Part of a small language model's weights: RMSNorm before each block, attention and MLP in parallel.
MLP neurons of a small language model. Each row is named by its layer, matrix (gate and up: input weights; down: output weights) and neuron, and shows model dimensions 234-297. Each number is 50 + 12 x the weight over its row's rms, rounded and kept within 0 to 99. A neuron's up and down rows have the sign that makes its largest values positive.
After each neuron's rows is what it responds to, as a language model described it from the Wikipedia text at the highest values.

L12.gate1183:56 46 85 44 56 57 45 39 36 68 35 61 32 41 49 71 48 60 35 38 46 43 63 71 60 47 39 56 33 38 41 43 49 44 39 50 22 56 45 71 34 29 47 59 55 47 62 50 41 43 59 71 57 39 42 64 51 29 45 54 44 50 56 53
L12.up1183:47 24 62 48 37 58 64 50 57 67 55 54 48 58 54 78 61 62 34 52 50 66 67 33 34 53 44 40 65 53 57 52 37 39 54 59 41 80 42 54 47 62 53 60 50 50 53 56 43 70 43 56 33 37 35 77 59 63 65 42 60 53 33 74
L12.down1183:59 55 62 72 39 55 58 57 54 49 68 60 56 49 59 59 33 45 49 67 61 39 47 28 34 52 49 46 33 57 34 50 53 62 48 36 41 64 48 50 60 25 52 61 77 81 63 39 49 62 44 61 43 50 46 52 43 41 52 30 50 64 52 32
Second word piece

L7.gate566:27 40 32 63 57 70 52 42 57 48 57 63 63 40 31 62 47 34 57 49 65 59 56 62 61 60 50 52 49 49 54 63 38 52 54 62 46 57 46 55 35 53 40 60 51 60 28 23 42 44 38 59 71 52 45 70 57 50 49 58 46 49 38 57
L7.up566:48 51 66 49 36 49 68 26 61 29 45 43 39 69 45 32 68 43 58 71 58 44 53 40 59 28 30 46 55 39 31 42 63 35 59 81 52 53 44 54 46 42 46 46 40 65 57 61 42 49 59 49 37 67 58 37 52 61 47 47 58 59 49 39
L7.down566:61 65 54 57 45 54 44 47 55 46 41 48 62 54 45 51 68 59 27 35 57 50 59 69 47 35 49 46 53 50 55 37 48 72 54 52 55 81 46 62 29 47 54 48 29 52 45 42 46 51 45 59 49 43 60 48 47 23 30 39 54 67 41 36
Domain/field-naming words

L12.gate25:67 50 79 55 70 43 56 59 59 56 45 64 31 53 58 61 48 58 34 64 46 57 56 61 53 71 37 39 42 45 55 38 69 65 45 28 69 49 32 59 42 31 53 45 60 67 60 49 38 60 54 53 50 30 43 56 66 43 46 46 36 29 67 29
L12.up25:54 52 49 44 71 73 40 61 63 34 61 35 59 60 57 54 42 44 50 65 52 58 63 48 34 31 52 36 30 53 66 52 61 59 63 43 50 39 55 37 54 30 57 42 72 44 52 56 41 58 53 61 71 45 50 42 39 53 38 44 52 44 69 49
L12.down25:27 64 45 53 39 46 49 45 39 56 38 48 74 37 63 45 49 57 76 31 57 45 44 64 48 60 53 72 63 35 53 46 39 45 45 35 69 63 48 49 58 79 36 62 55 51 44 59 54 43 44 56 57 69 54 56 43 54 45 74 45 62 42 57
Predictable-continuation tokens

L11.gate654:38 63 69 64 50 70 53 30 54 44 51 61 46 47 27 49 52 40 43 51 53 72 68 48 61 32 56 50 53 56 57 36 57 71 44 40 45 51 28 53 25 42 54 48 54 45 38 43 84 50 50 49 45 47 31 60 41 76 40 38 39 28 60 45
L11.up654:29 27 58 58 45 58 25 52 52 66 59 41 58 51 56 47 57 20 47 68 55 58 67 34 70 42 30 69 32 76 62 50 52 79 67 56 53 65 45 71 57 58 43 74 62 50 54 52 54 66 53 56 51 59 60 46 24 59 43 47 46 64 66 33
L11.down654:60 36 25 36 55 40 58 36 65 41 54 53 43 40 66 50 62 63 45 59 47 51 35 46 47 53 68 44 51 43 41 49 52 41 40 37 60 50 44 30 54 50 72 45 32 50 37 60 48 30 36 39 51 47 34 41 47 51 49 72 35 57 35 75
Mid-word continuation pieces

L11.gate632:54 58 67 44 46 59 44 65 47 16 51 50 58 52 65 58 51 61 42 67 63 49 52 57 42 59 64 53 50 51 40 39 48 49 41 55 63 24 35 33 56 46 23 34 20 55 46 68 49 42 30 52 55 53 53 57 44 62 28 40 66 47 42 57
L11.up632:48 52 66 55 60 43 44 60 47 39 69 73 56 46 60 30 55 53 56 65 79 43 46 62 72 50 40 49 54 39 48 47 72 43 22 74 24 46 32 46 61 34 41 56 45 36 24 70 53 39 37 47 42 31 47 21 71 52 74 44 48 54 34 67
L11.down632:35 66 52 68 57 47 30 64 38 47 71 46 53 38 66 39 51 57 57 55 41 41 48 72 46 51 42 54 53 53 25 36 42 43 51 62 50 59 64 46 45 35 48 54 58 63 51 52 58 31 57 29 63 49 45 28 32 41 61 39 65 37 67 52
Mid-word fragments

L12.gate990:34 77 53 63 37 38 51 36 66 73 51 73 60 66 61 61 48 40 81 52 65 61 46 55 55 59 45 51 48 39 45 60 48 71 45 45 58 51 50 51 52 49 41 60 44 48 48 31 49 58 48 66 47 48 40 61 60 50 42 54 43 29 46 42
L12.up990:49 29 58 52 43 40 52 42 38 30 73 49 64 43 49 36 45 42 38 41 62 52 70 36 41 41 54 44 56 77 60 41 59 32 54 81 38 66 41 52 62 34 41 51 67 41 76 41 62 50 62 34 39 56 44 46 24 59 35 27 65 41 58 38
L12.down990:44 69 42 50 64 68 64 54 55 43 49 43 46 39 52 32 57 55 70 43 60 56 52 53 64 47 38 47 55 54 41 50 43 42 52 50 69 67 56 51 37 44 54 35 51 71 50 31 45 55 51 55 49 48 68 41 55 49 56 47 38 71 44 68
Mid-word continuation pieces

L7.gate1066:64 48 29 63 47 52 53 45 57 49 58 56 66 39 51 63 51 61 55 47 64 38 76 59 50 65 57 52 49 53 43 48 57 36 46 60 64 60 37 52 54 59 40 56 56 35 43 61 30 84 56 46 47 27 73 40 69 43 49 45 55 56 69 39
L7.up1066:31 49 59 49 72 57 63 59 61 42 58 51 53 49 52 76 43 37 35 68 67 55 49 47 50 60 62 61 63 56 50 68 52 52 48 59 41 66 71 60 46 46 30 63 43 70 59 58 72 27 47 39 75 47 38 65 50 25 45 64 72 62 59 29
L7.down1066:42 46 41 54 56 65 60 43 49 47 61 49 49 45 35 62 57 54 37 63 61 51 57 57 53 42 60 39 47 37 64 37 80 42 37 52 68 58 45 50 60 36 44 30 47 33 51 45 31 67 64 60 26 50 49 64 52 66 67 45 58 54 44 22
Section heading closers

L12.gate1096:56 46 50 56 75 61 51 34 51 73 62 44 35 52 39 60 39 29 64 45 28 46 67 46 52 46 49 59 56 74 66 74 51 56 19 35 24 32 54 48 53 67 56 39 46 69 49 60 69 36 47 49 61 71 48 90 40 70 46 35 43 50 57 53
L12.up1096:55 51 64 38 37 33 54 64 49 40 62 47 66 40 34 48 56 27 43 46 65 66 31 46 51 63 48 46 50 49 52 43 50 38 28 39 51 48 75 68 61 42 47 36 41 37 56 57 67 39 57 81 32 52 38 32 53 40 36 43 48 48 62 45
L12.down1096:61 52 52 59 45 49 58 44 49 57 45 72 51 38 59 56 58 59 51 56 45 48 55 29 51 50 29 46 51 43 60 51 49 44 41 48 35 60 45 47 35 48 33 62 57 56 38 51 60 45 32 49 61 57 59 79 68 45 48 36 48 37 58 32
Proper-name opening pieces

L12.gate422:51 28 41 49 67 46 54 55 45 33 43 65 50 86 49 25 43 52 52 44 55 37 64 49 48 35 43 64 44 50 44 62 53 38 74 52 33 41 32 60 27 54 63 44 56 61 69 38 51 40 22 45 55 60 44 53 51 54 63 39 43 28 55 44
L12.up422:67 52 45 55 70 52 68 44 35 61 58 61 47 76 44 70 35 52 50 74 46 47 64 43 55 45 44 64 41 57 55 85 60 30 50 64 33 36 74 59 37 50 48 43 56 61 50 34 42 23 29 47 36 53 48 46 39 38 50 62 53 66 56 39
L12.down422:32 37 57 46 44 63 47 30 44 58 36 40 38 38 54 58 34 48 65 52 44 20 78 55 45 54 51 62 43 27 69 52 36 67 60 59 37 75 58 42 51 38 44 33 56 57 43 49 61 44 42 40 41 39 55 62 43 48 55 44 70 44 54 50
Census phrasing, mid-word pieces

L7.gate873:48 56 66 54 72 43 37 16 62 49 51 57 49 57 36 62 54 55 36 34 66 45 27 37 49 60 53 57 48 77 35 40 55 62 48 52 60 74 36 23 45 54 50 39 47 68 50 42 54 47 43 52 34 58 73 47 55 37 44 58 46 68 48 56
L7.up873:42 40 30 46 36 46 58 57 51 56 44 59 46 47 60 60 50 43 45 43 56 50 55 57 48 63 54 31 41 55 40 36 24 71 47 40 51 49 52 40 44 52 34 47 41 22 51 77 38 56 44 64 51 53 56 51 41 31 63 45 57 51 51 38
L7.down873:61 53 49 40 36 46 57 43 76 52 47 36 44 47 47 46 42 66 63 44 29 37 40 55 71 51 43 33 37 46 56 38 50 35 39 49 54 38 52 41 46 46 79 52 49 41 58 52 55 23 65 46 51 36 33 54 56 72 38 33 65 30 57 48
Comparison-linking prepositions

L7.gate1009:62 43 39 41 36 32 30 59 31 29 67 43 45 58 45 58 60 42 29 38 37 59 36 54 59 41 49 52 79 46 31 50 47 51 41 45 47 30 44 50 38 34 22 52 43 56 43 66 49 44 38 57 43 64 51 47 44 45 54 43 73 65 72 39
L7.up1009:38 40 43 44 31 59 47 38 32 49 52 41 46 50 46 41 67 71 58 59 47 57 66 55 45 35 23 55 54 57 44 51 48 51 60 52 55 49 26 67 39 34 27 62 44 52 36 39 47 59 39 54 65 64 28 68 56 46 38 75 55 56 49 28
L7.down1009:50 51 44 37 34 43 43 59 34 40 41 54 62 41 66 38 59 49 23 94 57 50 43 51 58 45 50 43 51 35 43 39 50 40 64 42 60 59 54 52 55 43 26 60 74 46 37 50 56 36 53 46 43 53 47 34 46 68 30 56 50 55 62 43
Sports stats table separators

L11.gate1143:49 79 59 46 50 29 60 52 45 63 36 57 55 54 48 50 47 79 44 30 43 45 60 40 58 50 62 35 40 58 42 59 53 63 65 56 65 62 52 46 59 42 45 54 40 38 43 43 44 56 53 39 54 53 49 42 35 50 39 50 53 52 71 70
L11.up1143:44 43 60 41 34 48 62 44 57 52 46 53 64 44 31 45 47 52 37 39 40 50 39 35 59 44 43 48 44 69 52 74 57 44 59 57 61 49 66 45 51 37 51 57 35 62 49 64 49 59 40 48 29 58 22 50 61 64 51 26 43 43 42 67
L11.down1143:41 43 42 52 52 42 52 49 51 69 62 70 52 38 54 60 54 48 51 77 52 44 27 63 36 45 40 52 47 38 61 47 39 47 70 62 44 54 51 68 46 59 60 45 39 51 56 40 62 40 56 47 27 40 54 47 66 47 62 57 32 46 48 39
Before a numeric value

L7.gate1277:46 41 60 26 67 58 54 40 44 31 34 51 67 22 38 54 39 36 43 70 58 37 34 56 35 59 41 56 55 45 70 59 47 55 45 56 52 31 38 52 53 44 65 45 42 40 42 37 33 61 32 68 64 35 51 60 53 35 41 62 59 57 61 33
L7.up1277:56 62 66 58 39 49 60 83 61 69 61 65 55 42 55 43 53 70 61 65 54 69 47 59 70 44 48 46 70 43 56 76 50 54 51 46 62 29 35 46 50 89 45 52 57 62 65 66 65 26 61 40 34 67 54 38 24 40 52 47 67 37 45 42
L7.down1277:50 52 31 56 70 65 51 48 61 47 49 53 53 48 39 42 40 68 33 43 49 39 40 39 40 59 55 57 61 45 59 55 31 61 22 46 42 75 60 41 62 42 50 37 39 64 54 29 48 63 35 53 48 44 46 32 71 50 49 53 57 37 65 58
Post-name location prepositions

L11.gate386:41 49 55 52 67 58 46 40 53 28 62 41 47 55 27 52 31 48 65 43 60 56 37 50 43 65 52 47 39 65 60 44 62 51 66 38 43 44 41 63 83 35 39 29 45 57 52 68 71 33 31 43 54 65 53 39 49 59 37 42 48 34 49 57
L11.up386:41 57 55 53 46 59 64 57 66 52 62 33 76 35 42 61 47 56 51 43 45 56 52 54 47 74 79 32 47 47 65 66 46 28 70 48 51 49 66 48 49 66 41 26 54 45 55 46 40 40 50 41 48 65 41 46 19 51 55 39 51 51 58 33
L11.down386:59 53 52 61 60 39 51 48 56 57 58 48 46 58 40 28 48 57 53 37 43 45 45 64 68 54 43 60 69 58 50 53 44 37 48 67 46 64 64 25 53 59 66 68 73 51 49 34 57 56 50 43 54 31 74 28 62 41 36 51 42 47 43 24
Before team or nationality names

L7.gate62:73 47 58 43 55 33 62 42 58 31 36 60 42 89 61 36 39 60 47 51 44 45 67 51 49 57 48 51 44 67 37 60 31 41 53 43 61 64 32 54 48 51 40 43 57 66 53 43 59 59 35 40 50 66 91 47 26 53 49 33 43 45 48 48
L7.up62:49 45 58 51 40 42 46 66 53 45 65 45 42 62 42 51 68 59 60 20 40 51 49 61 47 64 48 37 48 58 20 57 70 29 40 39 58 43 57 46 62 25 66 35 39 42 26 41 39 46 64 60 59 40 42 40 59 61 39 49 27 43 67 37
L7.down62:59 35 45 72 55 24 30 25 71 47 36 48 60 75 40 39 58 45 56 41 42 52 43 43 75 68 54 68 63 41 52 47 71 63 44 65 51 49 69 28 38 41 45 53 59 46 57 70 68 54 52 62 39 54 55 48 31 59 60 52 38 56 50 73
Structured-data separators

L12.gate177:47 58 62 53 50 47 38 67 51 41 73 47 47 50 32 45 60 34 38 50 48 69 40 49 51 60 74 43 51 56 45 66 54 64 43 59 57 71 55 49 50 34 45 55 71 48 48 70 55 39 64 47 38 46 48 57 40 50 54 63 49 64 42 22
L12.up177:32 72 51 44 53 28 46 67 44 38 80 65 67 46 27 53 61 37 42 43 50 68 51 33 42 65 49 41 53 60 34 70 49 54 64 52 68 49 51 44 70 22 32 71 33 59 35 51 58 58 57 46 60 57 51 39 66 56 65 33 49 48 44 48
L12.down177:52 63 53 45 63 44 28 47 60 40 64 55 62 44 44 65 40 40 31 43 38 70 48 49 48 47 60 24 39 39 46 46 54 64 63 45 44 46 51 51 40 25 35 55 30 60 55 51 32 65 39 61 46 22 35 34 58 56 51 53 52 49 49 30
Activity or field nouns

L12.gate806:68 51 61 33 43 52 51 21 45 37 52 79 33 50 41 75 50 54 46 39 55 56 59 50 48 63 44 40 32 52 51 47 37 65 38 50 46 55 47 47 38 54 40 24 65 51 55 62 42 68 46 49 50 72 70 37 50 22 40 47 44 42 69 43
L12.up806:61 61 52 39 40 55 50 52 41 45 63 28 66 58 45 59 51 45 48 33 64 62 46 56 44 51 55 44 60 52 66 54 57 47 61 65 42 56 50 45 54 62 48 40 63 44 65 31 45 62 32 40 37 57 22 52 46 55 63 75 52 45 51 41
L12.down806:68 46 09 55 64 48 38 31 37 47 66 58 54 38 62 55 51 45 58 55 43 34 73 51 60 59 43 59 35 43 70 43 67 54 42 55 63 58 58 50 63 54 60 48 65 38 47 58 55 69 30 51 50 35 43 32 53 70 35 54 50 23 49 48
Comparative and contrastive connectives

L12.gate297:66 56 55 17 19 36 46 38 27 40 54 57 49 44 52 63 46 57 48 59 39 53 54 43 52 66 73 55 32 48 32 45 50 33 45 60 73 62 34 44 31 42 48 67 44 24 54 50 46 39 51 41 54 53 61 57 34 43 75 62 70 40 40 50
L12.up297:59 57 41 70 26 54 63 55 51 48 36 49 47 43 59 46 51 64 47 67 49 38 45 68 44 66 47 23 39 70 48 50 70 42 57 24 56 43 39 77 53 51 57 67 38 59 56 25 61 61 46 74 46 63 28 21 80 70 32 39 53 38 47 34
L12.down297:43 50 60 68 66 33 63 52 52 51 55 73 52 42 46 58 48 46 67 39 37 57 38 61 44 42 55 59 66 61 51 28 55 53 69 38 35 45 60 34 40 41 44 60 57 57 53 39 59 47 46 27 39 37 27 53 61 43 47 44 43 61 43 34
Sports stats and bios

L11.gate990:46 50 65 44 71 56 51 52 53 59 65 45 63 51 67 41 54 52 46 55 55 83 54 36 63 54 33 45 37 40 53 48 53 46 32 63 54 39 65 58 58 37 41 49 69 52 55 34 55 69 42 47 44 50 53 62 62 63 47 32 38 50 73 39
L11.up990:53 57 33 45 63 34 79 40 54 38 49 37 43 36 82 51 50 38 59 31 65 60 27 50 43 68 65 55 50 56 68 64 58 45 37 57 46 35 47 65 65 33 62 66 55 55 56 72 64 49 49 38 65 43 58 45 62 57 48 41 35 52 43 39
L11.down990:41 66 37 65 56 55 42 58 44 61 32 38 45 44 45 48 75 66 70 47 74 64 42 43 60 57 62 42 33 52 51 59 54 53 48 54 53 36 36 76 59 39 50 69 53 36 49 59 48 57 56 54 63 32 62 40 67 48 31 60 54 60 42 41
Wiki markup and name "for"

L12.gate1087:26 60 48 49 54 34 40 62 56 67 38 63 55 54 37 56 45 50 63 70 54 54 44 39 81 66 44 31 34 53 30 68 47 43 68 40 53 58 49 49 49 40 46 60 26 67 61 60 61 42 53 49 60 42 52 55 44 46 45 46 28 77 28 34
L12.up1087:42 41 54 53 49 50 31 47 40 53 66 48 32 66 52 43 42 40 55 54 46 45 35 53 58 54 48 56 44 40 39 67 17 33 33 65 50 27 29 70 41 55 70 69 55 22 58 61 61 32 55 45 58 54 49 74 78 52 78 68 46 46 50 47
L12.down1087:62 41 57 18 50 55 64 35 68 33 41 46 56 36 61 54 63 42 62 64 51 40 50 53 68 65 35 49 57 68 60 60 46 40 33 63 63 30 43 43 59 38 59 43 40 17 61 49 59 64 47 48 56 71 59 52 39 56 62 25 70 49 59 50
Connective after noun phrases

L11.gate295:40 73 53 62 89 45 53 34 58 51 56 36 41 32 46 30 62 43 48 39 51 32 14 50 60 42 32 64 26 60 51 35 42 60 42 61 42 43 46 51 56 53 24 43 51 76 66 65 58 50 51 38 82 45 73 50 54 48 46 44 64 73 53 28
L11.up295:58 38 70 56 71 42 50 56 43 55 36 41 61 57 45 57 33 50 54 50 45 51 55 46 55 37 59 48 37 40 53 57 65 74 33 49 53 54 48 48 29 40 59 53 41 34 45 65 40 37 46 44 29 75 32 43 45 46 54 31 53 37 48 61
L11.down295:29 63 37 63 48 54 43 60 49 43 57 19 66 40 42 30 14 59 54 33 46 72 59 55 55 41 51 54 56 55 45 62 54 44 41 64 46 42 65 60 54 56 45 45 53 68 45 45 45 52 36 58 57 46 56 43 40 57 58 62 48 46 53 59
Word-initial fragments and hyphens

L11.gate1268:64 67 62 39 45 51 40 39 63 30 48 59 43 50 55 47 52 43 38 48 57 48 34 77 44 65 37 46 52 69 58 63 48 55 56 55 47 41 47 51 46 26 29 39 46 31 41 60 64 43 33 53 39 50 63 56 74 62 28 43 44 55 47 32
L11.up1268:33 37 57 51 79 46 54 43 61 49 61 61 43 55 22 42 42 31 40 43 70 38 51 51 44 41 56 56 42 63 69 36 65 50 65 57 55 49 21 39 51 63 29 75 64 70 81 54 60 38 36 60 69 43 51 46 66 44 47 35 56 60 72 29
L11.down1268:51 34 58 58 42 59 51 49 60 55 65 32 49 40 49 49 50 45 56 55 41 52 60 56 35 48 32 43 43 63 36 36 46 57 58 44 55 47 52 39 40 61 44 57 48 54 39 30 53 43 60 55 75 51 47 29 40 35 54 43 51 56 63 55
Formulaic Wikipedia boilerplate

L7.gate120:21 64 56 62 52 46 60 51 45 50 61 64 43 54 29 51 41 51 48 59 46 59 25 40 68 61 20 53 41 47 40 42 38 37 44 34 36 42 55 24 58 65 59 60 56 51 74 55 59 62 36 57 26 60 44 51 18 50 51 41 28 69 37 35
L7.up120:42 51 48 50 90 49 74 56 64 40 72 26 57 60 51 26 61 32 55 51 39 43 42 70 52 44 38 38 60 43 53 50 48 44 55 37 43 51 40 56 57 30 39 41 55 59 56 51 54 52 73 78 52 53 36 68 43 54 54 65 32 54 36 51
L7.down120:21 55 55 59 58 41 68 54 50 40 42 47 49 58 32 46 41 48 50 49 28 53 50 44 82 53 36 65 22 62 52 60 54 53 61 63 60 58 25 50 40 48 53 44 36 44 53 69 70 73 46 47 42 53 51 69 50 39 83 35 37 82 46 27
Short function-word starts

L7.gate571:34 47 51 65 54 53 43 66 31 45 32 61 47 58 61 33 44 50 55 71 57 32 37 52 47 55 55 62 63 34 53 65 45 46 43 61 58 26 30 53 56 45 51 42 47 73 58 65 61 59 62 28 46 46 48 41 44 70 65 51 67 27 38 43
L7.up571:37 39 44 56 28 30 55 55 45 46 44 45 58 53 40 47 39 57 47 56 56 50 19 54 55 47 56 55 38 37 24 48 45 46 50 43 54 39 62 50 41 46 42 42 61 55 63 58 41 38 57 62 50 41 70 49 57 57 57 75 48 58 39 68
L7.down571:54 35 52 48 42 57 49 49 38 56 37 44 58 49 45 51 53 64 43 66 48 32 43 29 55 72 49 47 41 67 32 47 48 42 35 59 40 39 42 54 40 35 40 84 26 68 40 36 46 37 63 44 27 30 43 54 48 58 45 58 49 38 49 56
Anaphoric "that" determiner

L11.gate1328:63 65 42 57 37 40 38 48 31 64 50 58 51 32 42 60 62 56 41 47 78 56 58 68 36 48 55 44 65 47 43 61 39 48 36 46 48 47 50 47 42 57 59 43 59 37 38 54 47 59 54 26 18 58 63 41 60 47 46 29 32 43 40 47
L11.up1328:54 48 70 56 60 46 55 53 42 38 51 45 64 48 45 68 47 56 31 65 61 42 49 41 52 61 48 42 55 45 40 70 39 62 60 54 58 35 38 42 70 54 51 23 48 59 58 32 37 62 52 36 32 40 44 43 57 32 39 43 60 55 58 36
L11.down1328:44 54 53 49 31 38 37 49 59 61 45 36 65 41 48 54 53 34 18 40 67 54 38 46 46 56 40 49 46 62 57 41 64 53 46 33 48 33 58 64 25 66 37 33 53 59 55 60 41 68 53 47 42 65 51 35 57 35 44 44 55 80 42 29
Quantifiers and determiners